Weights of a small GPT-style language model, trained from scratch on English Wikipedia: rotary positions.
MLP neurons of a small language model. Each row is named by its layer, matrix (gate and up: input weights) and neuron, and shows model dimensions 16-111. Each number is 500 + 25 x the weight over its row's rms, rounded and kept within 0 to 999. Numbers have three digits each. A neuron's up and down rows have the sign that makes its largest values positive.
A block is one neuron, or neurons of one layer that tend to fire together. Before each block is what it responds to, as a language model described it from the Wikipedia text at the highest values.

Description: Word-completing subword fragments
L2.gate491:529471519498486532518528491485501564501511506497487520511446489499535488525491522545506462457508522497515505489481466494516484469498482500493516440503508519472491502494480500470490491503510509501487533503457549520487510487510509497524488522494531480481493471468499511523489514495524424497
L2.up491:531479574441527496485515489500512552478501477480489530522460493480528470521441528508501480475519523533522492466496454518507516467490474505507495468540548505449458505538505496491522497503477512482508495478518531540492502495526532513497477518480507473500535513483499498513507482512530471507

Description: Word-completing subword pieces
L5.gate1:516463459454522465478501513488518536476509521533495488514471473459543500524570477490489511506482478468478466492491460457552503499496517546450484507519462502494486533489472435537509487516492495478510495478498496507465558498483522545532520547496461484516510508484478508506508498495480475512
L5.up1:510531493520461477491493522487499481497520458488548507515518530504529490477513518481500505522497478513553526484526507484481520490496515518519485512523556493549556498479496494490489512513519548505465497471519524482520492503487491501535489519550573532538491481513452487490544515502522483514
L5.gate271:486468532481508511505520513533502508517540477488514512506497565533467473530489448512513501491434489499510475519518497512513486463495509454499527519522484473483478493471516513508488463476484504479506475503487490466517522517506506493556511534526454491475536520470489480517539530488500506472
L5.up271:461495518476483488479489524501488487477464489456472520549510515512487507488504544528540489526506509518525472484510523497543505484516509467499483503506533508497488499513512513525533511565505520513508502512500515452554518474489468514546530507505484513536448491509521498504502548479505498488
L5.gate292:541505517460530527509527473529493489478468481513498497526480481482503503487527489521535469511519487529495535556521531496519529474467506457517492517488467565533452520519483505514494522500505484531487524514504541455498509470500489497520494511522526474515501487514477524523517479487476447497
L5.up292:495490521465505476521511541498473472479454539500498482493459508495488463524483486475460493498454473490533465519488509502537471468498513523504523509494486519539473479518496532497471498482501471514489474496520511476489490522520475531489528505460474508496523429512474510484510532501522497480
L5.gate521:490516475476518500494529531505483502516534499484471537468488504461485523511477450470499539508516482515482493540498480494483551461475514515511487483498510531585502531547470517506504526447486561500484504489499495518498490481487497508543529505468556498517431469502470501525514474494525501510
L5.up521:512490485466486494497475467509519502487503521548522568491499483439518482551490474526499501492503468501499529468498488488506525520464471529531573498529508507512515491489471501507521508471487504503527518497521500469476507484510468450493499494479503445546475546495493500498505518544462507491

Description: Word-completing final pieces
L3.gate28:544526490482490489505531463481542457513509495510489520511507498520520488543489506503537479523527497486556520490491514463492483476539464498484511502491453496490463510522538519532518511481518513501507510521516444462471510456494504482546536498468502496472471519473490472511525525510459518526
L3.up28:481475484442516512506490464475500537496460500518536486505479525542545496509517472499534500534497504456500497519483528515475495490520496532508510489514482488475496494465508484542481497457521466491517471526454478504484496492500496510529543482487474529474491469480483465518563514483510527477
L3.gate41:442486506496476471455503507453493469518508500508484461491514529513562506511497517500487482518522515494511530536498508483504491522510508504537561487483490467543545515522500519503483520534533495519502503485516537507547506501518514540493545471459501463479534555518470503488500450490531509505
L3.up41:452523512482463482485556492418482473515490506507470491465523485488511504522545489482484511499517498481500511527455494516489508496511509485536510505465465469475480531508478479502512463531477511487441522476536451501517542483546509497477517524508537497535491566546465500433529544486477474524
L3.gate85:495520537535492515496485545498496489520477529490487522503465535498493527448529531508484468498535499471517499514513521530509517490517499514525527491531532530480484533486507477470538522512485485536484540508494513482542529497481498485501477480536525509531508479524519523483501511492480492514
L3.up85:506512503534476513526516484465511515453472507499466474509483462493474517493477481539525499467495539546475505502448506517471536488486478481489482459513491501510463479495450494446525507482516502536510549473475526499505526529496521489457514456523485529465507466525470477477565482478491508460
L3.gate98:521506509521532504496544502483509498480524505478460501546496497513478484490529517521511518517476508498486481522516475503509487465494494485465489519525491486546483491508490541575533546497472486505495506487461451485511506514499520497510490450518562488495483527473537484485511474484511488477
L3.up98:506508515474506507500522511531519507505509496470483564502494464479490516463478515502507556528485480503556483513514529473505499464499526470498561450489553492520529580530504560546514496475510506486441511524467439480490499513487487526474462544501511528461507493527483488485522532492498457480
L3.gate101:468502511479525511453529507518487487455542522514496490476494471524484489499501493454469489465492515525502520496513488504484503554448492502465492501466518490482497530554554529532464540523478479510503551477503480496456518461481539466505488462417502475466517512469507483509505498493542476510
L3.up101:485517481518538559479524517508531500499493540456445480471479457529513509485570507480521516507545516478474448494506507501510483534514476504467500511521526494516540521525527495526506539496477512514520535496510525484504497525475508489555518522419455520478508536460503525558518462501512470484
L3.gate175:460513485526523490495473489511516479529504466506499482503516504495508481488489519533509470505524520517482481521501495536522535494493518494489444513449491490479514559517441489498492508504530482466517518467496476453476501488472500490534543498491486486500484515491540482461494510484545527496
L3.up175:519482525507499491548488448525506492476504496473533516516468492477500493536546487457509501550486505500520484494532481527488539463460506502541483480493463565534529508493463542498518527517470477519536451494457493477445497463514532475514493491470488533500517498554498497525502499451475471478
L3.gate191:503533517493488520549497508525495490466503515495464523503462503519479517548528489498487457494528512493508497499496473548453469489560504490528458512526552529495490534515457531527529474493520526534514540484504487555498476450483498479495463514504521455551526504475462498467507495476550512484
L3.up191:504457513539522517465500489512507477526477485497541497538493559525546466500495504548479499513534512474505539513505515547478497526503469508553482490526491510497541472494443478505489473511536501450492485520494511452511495500507461486499458541475517523483494481507509514490508505499525485482
L3.gate223:462519556512498493485524514481502465472503490528505496524559471493560525502524502506462490520516474481492505525506543524556459498494461468511498520490505457470495526462505511522514528465464495496491548485470479486485528490517528471438536523514486461506507501463515474468475500478493532516
L3.up223:541476500504521505563519507502513468540521503465529506502505487529517465512534508534470500504508519478524498498526538512490464492533520491476485482524479503505492503489552495483517483456482484514478513538499521465533519510489491493436489518509470504479532492555488517434487491525488515490
L3.gate312:473491508541502509538567488485500442550470503469521495516470505499485489483532479462481501489517463481480558510466541510446522529507480548536453494484493466529491500472488474512478483478528522496496486501483513491503511496477475474528521482503490535490490513486509502446504482488508526496
L3.up312:524488529475492493508500517519488493488513498509465498500513493508438470490518457516473529483539547502506473500501534517532472506473507531487542501515487486528553517463504497450489433453518490481492511475532545488504480500465517463522503501466503530507452483511507519516498516468493512545
L3.gate315:449483479518472528456541516472500532518544484466471479533454524486483477458510491488521476469508512496509493472502546499558487461465514465481502487514506500459512458472539525511474519525543470516519491476467495476521485477541515467515489529485499487446534484481464500539514448479481526457
L3.up315:531489515505487462483503516465520532493475533468474481517501525525497429444472486491545463468493498500545529481496452529488495480494555468509449495535529482513499527523466537505505514460531535507493464479506514475463460513475529508456509470498443549527516524513512509477525538488508523483
L3.gate414:540498508511485512472531470477503448495518485507519534487472512507508481510492477495475497500483546487518503513507512467491508511512548556499470466509446468550519569536482534500523488484552483491525540505506495492526518469510496517498475469510479504537526495478543481521476525449509486472
L3.up414:500471499486501464467482490524507489516490529516521555481475504505469518448539501498501464508501506486551522527474489472512514508473533527493490486503506491521544505546459496538514510527520455483523534496492483468527509513539486459537493482506511500533496501492482485495544528457475552485
L3.gate422:479481493554493519511498493504535504467498539472495474485509505495490485524543517440562473463533512482508537461503487477459503432490510529524520489499500459499514522525488522539522524493461490530442512488500486471507484490487504488447511478526522491499474529464497487501495505493462517476
L3.up422:507468504563454521516518500500536437476468512540514513542498514456503473508460489519492523484512460539511524520466484456485482483501503468520490503463478506471542522527438525490505477501519517568450544498517454527520530514506520494481465501491486482479460557496510505483508506480484458496
L3.gate453:478511501504496492501520489529511481538456549474495481480517559506492518479532485462542527494526429505511487483491490486484533464490516518535511510464503471501523502505515460524476489508518533499478507457463481488496448468496498490508543478490511538467519537530502473483525479509533501533
L3.up453:519485499534489484465506528478495500526495496479498461514493537554504467496502527519502470491501552507476528506510500527525522463467502492444499483513511508520504504466520506524505458463521509508523523475545499503460459500512473512484518507488532486485514508513530476504494512537523538476
L3.gate465:477535509541524497462500478522494485521503503479503563512476508511526489534478407520496496479472533471496532505476507490508516518511470512487489440507492488527492538455492522460456489510518529481553523479453501495476493529451489476509511525467503492495474532480522468470511502457481490512
L3.up465:507513533494518518497513514466517475499474554500470466515483507536500517488506528512493520507486505479489490507554521554500527477479513499500515510489476490515527511505507494502496506507548512504482476514526492510528517449498483509527494471466472495509504532494480501449549508484489523503
L3.gate519:499499508514522475516567503517491515498479475488469521540484473523492483464494502470524512488518508463516522512493486511516550531529502479512500530490497483453495488478493521543521507480511533477476525480544526523516493471494521493477537479470526517529507513516452514475508440462480526508
L3.up519:485454492499521509471522511497516507485450535489492482480508489515492474548468492504457490521500492496426509493456532479475520511492492468502541513506482461513459554502533499505505529498540519489488532466508485520526504499444504466457517425517508498469547480476472466496472475495470519487
L3.gate534:484440513498463515516530510497535454447520513492531527459479493471520481508542448483456488470550501539512531461511518477513511519482496456524499525519459512472459461470492477477503503486505483468474539457495484549512493526481488454480490508499520523502479519465498482487533520482489510495
L3.up534:507500483520506509537526489511478469512521504492475524519508485490528525531496518520486507514497501521503494502551507493520509517510480477532495448529504518496497451482514492497549456500520506458528518460463466572512483494492462502492460526526514446525469511446431490515512501490486502495

Description: Split common-word endings
L2.gate469:506499474524499467543526496519496508502495469529537488479554537526495548485488500502489498501542498492452488530471485470522490515475534490431507484486487504442499462500507500457527468477512513530549481497485534502516525492514514479520498575477480496516524481499461491499460528525510499501
L2.up469:533530489486520491528533480499457508493532487514491511502464502530432508497516520475498503496455490510479504538508464523494471460478469495521489478515468543497481514507527484473498485490470542511503439486504512501526509528476535472570487550442499519476470522501499464515517549567474505478

Description: Mid-word fragments of split words
L3.gate30:521488488496491522512489504464576487459548467493496550471542553500540500489530504467487468438483532481485516520513540529532488546513521483485528532518540539508484477486485503456476463488469501502510467536502482489495463501494516499488494533488489492499508503490463557493560514481503470500
L3.up30:526517531532491470518516514476530510515551526500503552523496513428519504475483503473464528489530514506507502513506554479499468508550525496494506508529516534508510526508508521509510491481485506514518473516495484473505504481536505521494512455491482491451479524451512556507527489553491554494
L3.gate54:523492484473502518500514492482498504532483512521477470456518503487529446497516499489436525517490483559521538490484500531468512486505531514498485539523490476497462512520494495507459503516478469486511506505517525493535505541483571493519523523443548506510491482477515505503539490525523502473
L3.up54:493509487478480511533490535523503478493528511530537513540457503497503486487496514511509527484519508514530527446495510491515511490481517545521513484517532443488482510457527500487508489519524536538514527480445519533533481491528501497498491512514561512480466507491542519526518508489485480487
L3.gate71:474484481509458524557497472533492518523515508496511518494498527496520477471503539482536507502512484481512483503477513515535514502534493475529511469504521506518491566485474518534472514556490508509567540496473499509455507551477519515571473498466520540471477473479530512482501476510491500485
L3.up71:529494473478478495501529541445505476503507502477496546513518457471506512490506542487519507500474485540499481502541470529516493468504503497515489492479475501452456535529493510524512477547489487484525489502449512488528500513505496505502542475524479449499505519504531530454468497471535487530
L3.gate163:482558477541527501499503496478506484511518520487485544486457510503520540464501534510497440513515511535548506474487485500513485513502507494498497454486537505529521478514485476530481510439501535493500484506473517508509524507520494503504521494538481481465499525490552500506490452486506519510
L3.up163:504479492542476515522496504516586490495497517488457480504519487459541488534494487520519472518509526499494509525542508512530541459498511526439489483480493457528457538486530510545588490501490486493448483508496513528524500541492506494519472509498441494512535507498517511516504499465490503508
L3.gate177:538533469539482508483503507523476505512495538504549474520513508527463494504482532561530461514534527511496471511492504539507566494449502505536498465522529490503528513534479497519495484528529507501509505473510515509507436488511515478516502563486494521479504489480497505495494469565502468519
L3.up177:440534521517534498501512490491493515538551516499547515495501514520490519515489492568546473526529471467492484510509504548503539539507531517516500471539523513503517509574498486467465535503537499508500523492532491469501475505486506542479476503509511488491497469497496479481554488509498504507
L3.gate211:522540465457495503539538465494504491544481525507526483488498525498462504504506520508503470472510500536526536493537484512511485498520507490505485501481501504497490543522464521523446520501503510532511476532513503528467456531530527498487493491512498529473454512525536521466527499561503514525
L3.up211:523512485497504465524458517493474515503506508521479478491488483496478482516469509497457484523497496478453519474517520524506475522491540481506506505464468496505507549482491482492479483527509476503525520511483571512496515499517544548523507488491473526518486490489520487526554507529504475490
L3.gate329:507445518492470483513476517501473505498508552473529471477511479495464501510496472459524496524532493567519497488534503477493492510453499547502541490494502479470510533511455495510539458522515492458504531521485463525508521521503499517429482478562523513517471455525472500512519532549492503474
L3.up329:554467503518514474498515487494480510539508463490471536510510508559447546492448454507485494521468488488466487525524538538453511471492498491518489476495493476485523510480487415533518523501509534525509463485523546490474514516487531526474462491546467474485480485478461489497477501482509482532
L3.gate367:488528480517520513482471500487487543482461491553511475458505476496511503484468492527500488443491511503498517485472480505542508496488516482511498532495500460488498460499501442510504472511464538558508510511479535525447507535509501523482506456498524473432480562505447502464537456540509499472
L3.up367:539481531502503517495494496540452469508473464504526514503527508517459526525494475456485482496535510531451519489485474520511443489463457529493493497477532467479486507500510467504490525513489510455498544458455492502503481521460469528503507429516474500512559504471516460493510495499528523459
L3.gate479:540528486509510474543491486512518540516518494519511521515533500471472529496512509524548500485526522526504533492494509473508516506482522535518502486489470472500474547510519457464511470513533460524491478462501519483477501521450534511534485519477517517500498467523529510523477532514516436514
L3.up479:530505512466573501507490457482502523507489466530477545504499495503490526503485507501525474480498484513490499509539503492485525501522531489493495485477528440481504491495510491496548500483531424517507513469515487470549462477435549494501475532509537513498542522533533524542477494458571517485
L3.gate498:580513495490474523538512521519471460541501520530514476522507467448512478473486508499550515507465478514501515509472479475462523506492539506491499468518466511534490538502493484532483490481518477489500499479502499506520478524471482492474534514474476528482467499517540492479563475517509508466
L3.up498:512521499513509511523499463501451500509514505497546493468496518495491551535480521475484527494487477463469499453479465494505513453472537476479509492523473512498507491446482481516499466543498465530496481471479488445468493525508457498497463490528506567474557508471539469493511505465530493543
L3.gate517:506467482513493552514511498481502497535506485521501507506502497460498453505495476508511472505533499542482499517478477497525499481489523511499511485489508496498454509518478506511517501476457477523518471466465528528535478489502516459476514523580498532483493520486505522494518524492574511505
L3.up517:491492456499511509539500429499485491488476500495514539507520494499533469475532497473485483522525485492516447534529495477462483444470515531501498490497510506483485523505500457510508496496490511507559509504470491503521506489534506499519519492495480543513474486495509523516498475525515515509
L3.gate522:485533457544513533449538510509486489486497542479514483513484541514527472528485545527502478561541518470494494476471529489477505497463503508510450522473496466519551455514468487519515503466510497478514485486501541522484503530499518519481541527468490477482506477475509565467546562522492528492
L3.up522:489491492508491437521519502481519478555490521496495483468484487466518494525522512540507460481530508457479502503519521535438496493505484510486482518488515521525505511504496486506489507511481508464517470502499520523488513468514495480517511487513478545509558533516525528511529527558512492530
L3.gate538:489486493529527521515447486519524516500463482497486505506503497502508569482504535494495466499495496507546521512506456480465523490449547535510497499524524468516496537527507490480545504510502475522554540476446516542495543505531497517510521482445481483480508464470513498499494520487542522500
L3.up538:507505502458517537535468485491455463533496561495527510519484512490502459523508498498557506552540525485512518513489450479495509491466547493518536499494534490478463477528486501530519509521535486500491505503510479498510522498492543499484499488526467513520503493500566520465516518535525505493
L3.gate591:508455473476476513491519511518515544487484557527487475506473515544497533503531460484526492522475471535490527554523508495490514472513540533530450519511510488529533521482552454453466437516540474496515470498526510476530468531491487504465529505511490523455496533462505489478506513482465455536
L3.up591:496535477468480550513538519500492537524513503501548460521535532541533517537511483515527506486480513497503456495485475490501492470480499484502496511522538470531544500499529515452467489509463496505516477518477485460508489507514504522504521526503504557480502482489505460475498506493487487520
L3.gate611:511506479512485475454511472525529539522478468505450502464528517447492489505507472508520519488504548458490480458489510455506509521484517521488521485507495511483541483515485499501465494506517519523458504471499513515488512484480499518549504482508564537495487526510475487457510490496433476492
L3.up611:439509481534474468493505518478496489511554530511521566527516474490512495503450494487476484437502528491473479519503496483514504518505518492529492514514517465519531497506515489484518494507519524517448453517497517500533508492529546490493495465521565487547444459520553531517489452508494507509
L3.gate646:473489455511492505491443498507484494512535473510530510533447522508517487511498509507488448499511487522455486490451500507506515536426509480493511526529552486487509543506503516487485470541473527514502495495505506497480529530495498521501530510486478507505510511500488469521535466510549515466
L3.up646:518506480482516481490504474524467523516486462509477491541488490508463498453553524478486468510484513529522476483478508493526535529457493486487462504492477477482508489521506496529549498540499518505494491520541471507475521508499515523451493476509457461477494497507516476450518518506476498455

Description: Temporal prepositions, until/during
L2.gate493:460511521530474496512499507522482517475489492489513491490547482518491479512496493475469484504473503455499480502513487533528518501468495503495574443455495495483467508499512489456512489493479505485464503498484546481508523519478504469493494498536458537503532502497474518476492483447490499518
L2.up493:467490512495492514463528458557525515488480456490497534475528485500499514508497472484486528525489516445539519484471510479445507514527505473494503458468513482488509513519496527514468511516539508492515497470498505482486485515497498522481502513464493476540518495501508516565496478492525495463

Description: Mid-word completion pieces
L3.gate210:577497484527475536515509481467488458486556511483539492474444482590493498513489468470488515522528497523486485519540449488493525480459473491492498496537474526473493487504521478510531497452524539483525532514534527484428522490528524460559500529502468524499492498514506504536489497515450487476
L3.up210:518518473500496521477484502492482521523493484523543536468478461487447528493507500488513518543506476519468475527498527501535483472470508518504502475514461483522482516505530480508503499485484461525502458498487491438507475527460459491522536522457525504497506485510494484474485499532514461496
L3.gate306:494513468508513447480503540525495491487502508523540528481495466504485500488514478502468472454544499534491481453514449494529501472525516461457520514492478540510477502547473492483456525494473530535478517529507494536490478495469470522505535553507502467474508487478500492464513508518479505528
L3.up306:513544537464482532482486520507491502462480489464527475505484531445465523514527525545487509509556529474499510512492453525533501515538503492498499537520493518545501538489497462535523459512450512482497528506466513513496499467511477512488534501502509456444501498514486447506497509474542498480
L3.gate328:436473487495489508508524475499479557515520476506469513507551521485501520500462548516493527518453507473500499504508455506520470488502537477490502480517498522478510465512506492498450483507486469487496461522520487474485534493529506508501517520485440452512531494519507542483503488521531538486
L3.up328:486502494487499484489464491489503512511448524476440492531489493481503510478499521529424503500540523536546485508524446476518459505505497473501498488482532536531501550527477472461534462518476501524500532483495528508512508498497523519548480489478455477493484490534497461534494509535494495505
L3.gate336:441528482508544482497493526487536482543500477491472497526489485529478475495508493524504508496512458531474502553492474530520460514465514505509508482487537504444478481498465474524524456507496467511530524541483482502557502498499566500523526494506462541471534532473449509510532521510510520524
L3.up336:483508442483509447517519444510494541494502506476504514497492508504522502502470543513529522492517469545509515508494460517544502510503539497499490487489515484509496478507516501484449470517478444478491510541542512523488513490491505514485489513494513495523498464494527492515487524498471502471
L3.gate339:525499487488491484500522527513514525523493528512514529534534504573500519464516517495522513495525544462506506523565528500520517509521471479500514550524496491497477484517484483504510453516484510497511522487535489515526500527541464490526483502510504481503509519487453471484544541507481461504
L3.up339:497473488506514483527524529502531545510516503462511526528513497528491464532501465511516491491506506490499491491521503507518493516457459505486490467545465494567498445482505492519512511494519534512473523491536482503507485511546468502515511475515506511490476487499484489526518514518500503472
L3.gate361:464506472524533497486495500489530515506511501484548512532512488486517511507518499509576523505496534514482470515474481469502498557478485513529514531512447478497546507577477493452532476500521551566493528499516537478463482492510481471486498470477498541448487488533547529502487468486505460517
L3.up361:507511479474515482483528536510480475509470450514475514520480540520485467485489511540468495465517478469500473522486517506539482502447477480517521519451503474508529527494520498508506530521511522549451492491489518468459457500488484522518503501500489484535477497507455513488482540493497444546
L3.gate362:505501536535500484456515514475510508489538454513527515523530481520522498514463517476481494515559455510467517468494507514498528515478480484507533505466476540497477466474481506518524510569511487515536482466462489532530486493529497488489533517491483525501499535515484487478489536544529481509
L3.up362:486568519518517521496485524517508515460507505523504544530496490492549476498493488494518448497531508484475489490504481517518536492469489499478501506526511506460442531478480489483485516494503469519522491495490498497538479494547525489509510508472460504502522541499480470585489513506489536498
L3.gate408:517547491467500455504509452516503525499501504497510475493474491482469548480499534476522490488457536522498470514470527488500487487502472510518504526517465515518497537520503491510496474507507503493514482530503521513541475452474497495555500511505486534512555514491464480489483509503490520448
L3.up408:494475518517532476506470518479501527485461549522537521512482514523473447500499536508582530511490476521546520501494494504496542517570510482519509530488496457533501486481477492517501467507520536459464522506540519513496477516460491513490466486510458513477534499490518528495475517513512486499
L3.gate493:539511467464504476524511491479535499489488509519491532499583499491433476480536486489459512537468476505483513488516468475515480492552470509497526516512513507481500508448486535517480464561526482484476492486508499539519447490550532454522504537461478491542541499494500539469521504499511472447
L3.up493:530462469496501548496491495466540488496527549448449510489469485483440517527567520504492535503514521504475507508496486499517433513506469466480474491533493504518514529529475499481535440491494478499488501519497501554505545515502498463514477545502511481475498533542508531489531471479540508489
L3.gate516:504475512481469517520511480492525505492479525513487510533535494468485519459521507503515472478466503505487516506492535501505500529520506523450489501503525484515493460507500493481495479500461471558501509523492528508527461518549477478475504500487507528474466522511550460487530481514506523511
L3.up516:476490478472492502515476483447482513538523541490515495474491456491502492458518514492472502516468524472510513514539510511509494471432492522482484485492525534485506521469555512497528487498487515529516493524497496502548452514510470466467548551482485501550494496461534501488498494533480497466
L3.gate535:505505525533480502501541529520505495478501531457512490506491530514493520452504489541470490540477503489472497454490477466546466568507507523516486509469453513549515509495488506494476516484497507508487461522469486536493476488510495470483525536475465506496503475510463476504557488548531497510
L3.up535:501458499460539541484472522476537481514497513501497507523530520516504491466509510487468532507504526518504546500499479509492502525502520500504491506519502479517534521497516497515534468527552448503528461519481497545538514450522485509524529507503464462477510511493508456522521539494486513512
L3.gate536:491529509513470518480486546506531555501473456496541489465526566507495525521554511517465454489520489508510482535519495520518499496486491527510556515482495496490516521475466493487495553488470476491488488490509451489539506507494492498534477540512541488492525520486475475538489484500496499413
L3.up536:521478512497517502483521500537527505469470458510492470458461477512476508503508520504498506492539513506489503553471498493512507486516452507525468473462478577472518513524482500489476512569479499517495512463532538498513529470497511518494521475506531478519510512533455517525453470493486531495
L3.gate563:501520501536513510512483529482460522497529434493502466481529554567477452501542474488495481487536489501488524526500485486482484526462482520503533484465481469528475474510500446495540511468514508534513493493489472501517487483472472493543496529520508493530487512490492533564534499521461464433
L3.up563:524447469495491492522544459473461462473488508467584527483536540479508539496492449468505503488481482483513513503487518507527499538525526570522483479528483483466506472488485486478520492470537551521557462504514491524496483486497500540494488470470486514530520509491443556524519511519503490504
L3.gate574:484522552512494522478524527499518493528518523451460500521467457481511482479509510494512482499512504527487510541508481506490487489514474489489486525467480487487524493499505497495496499512505468499455540472455498510487511525449502509527525513498513571471531489495516506517532510470503480442
L3.up574:506543529507533499525525477459480497549487512512507503485468470522493496501512470528495482480523524527478480483496521510492510474444495524521536482540527479528497523462458475493539470455516490469428502513494536511549491507482502503510515498489484496474537473477510555496499505472509493482
L3.gate617:507499492490509489477508531523481476476494516468543497478515527467526491461523534506503483523494500462460510485494494497512528529483471500529492468482522533481449503509497466494509509561443492525498473531481460480491554490555501499499521493478553494542491524521524458515523538499502512493
L3.up617:435525477485514495497508521438507506517475448515520502446461468535493510505512502476526503503518498494492515518485503500550496467460517518524510497473501516529474452523499522485516530529469484494526505501485475490484450500496460528507529507458568502494539531490497514493501484497443472474
L3.gate667:480525462490478474495509459512498493496530472518533485500487503507479487492545504500522508540512461511513499504478535506540530538530482473446469509522518515505470482495523471537471515464541539507533488497512515504508525477509472506532492513444532452508508502465528547512512511484475509527
L3.up667:492511468481513479499525471534538423446528490497504488457505481465494514496526535527547529531518530456520523509502498543527507508536490474477499505490516512499520482536520496553463541495522492490482496507550452481508496498496449508523460510456559449502486519479494546531477497461501468510

Description: Completing split common words
L5.gate178:498500469502516528450472481520506480507457510506473475516488481490496492482519511468515498524518485494508520502524469522545503507534508489499536484483466523547500504456504486565495484503500495503522493538564496493515505499514484514496490506470474480535478454493555473502481494502549482478
L5.up178:507505504504493513511473508500512518524509512496479571487454493516418470471539500487498451553510485490515481496543460509528489513410515527491517505483448464537501462417491482508496506494503485478505501469519459511510488494482515534481531508513488526437528530480502480490489533519509512494
L5.gate248:510540469498498505472487510481501480466487492538492514533484527527540512498507477519504472481516510484536488493446506507478498495478545533517495480505487506469509513471505533553506548519510488518476496491534496510466468495489516480506465518486502506513525563447476469503499507452526476491
L5.up248:498483489499492529554487491527470507534489499488512463547503528513532495455530519517472492469471533502554495529501519490554485519459478478516490510454493509469462484506518478520502536479526524444498471464521484463534480471515527497522485519496477535511480509505476510510442492491452506495
L5.gate374:499499482475504529512474530472503478498495544505487555483485509465485532464516497465502525514510458473508511496554508526527522467496481477515511490552473545514480491548487453533487519470513484482506491522462449450544524507519536502504524494523489501521526503513473506521469511464506496539
L5.up374:484500483556512494515542502492533507537504536479474487510519504511505494528550505514465535491510505505520509527497477506487510495473490482503501531493503537478471481530496465521521519492487513505521546490472514526498489490509490482485498530522497510479516505450533508505511507521513529480
L5.gate482:510513511505472513466512496490525446508538490451512488479534508510485507525501490520513494500521503510525449552507548452534524528503484522510520487498474468524539530514491519554497480528554531489444482477504498474502505496504499502484497515474496515543520525527477459517500496451547527466
L5.up482:540507534532470502488526529469493515516502473454480484512479509531505483470520501494492458537513468517543497497504504487441465509543542509498473456485491500503522527513514510495487548483492511521460494516484467478487552486513542512508515513481508506493505552478478494495517525505517511442

Description: Speech-verb endings
L5.gate91:502487518519512498506548485541466477536467529484479523458484496481540498491532467492525469511465531484515470514476455494578485509527452500466504536543490521537490540524479512522476466503513537489479499491524482497496523460509486488514453512484484501539504501471469509500497510488518504504
L5.up91:512493463523516503521529488525435495475473506534489461466495462473510519514455490505470508540477488473546503510540463498481503514481523523478476482519466499557494512475462509509475497496506492448527529517491515501525511502506533518473508500518534481528459498500532520513476445509471514485
L5.gate92:513515441520471508504497478527536500517504499482483516512532479526458484493504498480492480522496476513514502493471496501515499544504507503521523518472500495505490520500457488505512534537518525495457494483495547494483538511480483512523478507519499470510462504491514473480522475483553499460
L5.up92:520479494503459512505460498497461481509504515487467501490469470481496516477504489474487506530532522467476510526486472500510525448517479520483486510515507492508485507488465531520468521456475527516515539508485479484485556516481513447512511501484486515480526504467498512482503487462521551483
L5.gate209:504491490483476475525515431495511534527446473450517546551499501523482498506502494520549498528494483517483547506555502526514495489540475527495482506519467496501514482522466477503544511568488554524500480492476486528473524525472508508521495502492469510501487506472470514502485468499493530475
L5.up209:515547482504511481508512485484481489488468504461475484540507444523528498520470506537489489492492506494526492517543510522483469493501498518484518497473490513501488468536485477450447493497497520481496507498488499482527515526478479518469475534478491522480538496464513503519516492464481522540
L5.gate350:483476452521527521529508505521463520522525491483498548472491508485464527525517481466517515540526515485518501481483504525480508501484501545567483554518459498476488490449506463510504517525516486473501522499511510536526502536503526493520483562485539474530507535508503538528506497549493514494
L5.up350:509521521486485518481498504541501453491529513477475526496511485505556545532496514539499482512515509466456524480533502491440499524482457489518501482479510480526527521495523455506457506493529507496490519465513471501493510464455557528497551521527493461543491495527529524504499498473467552536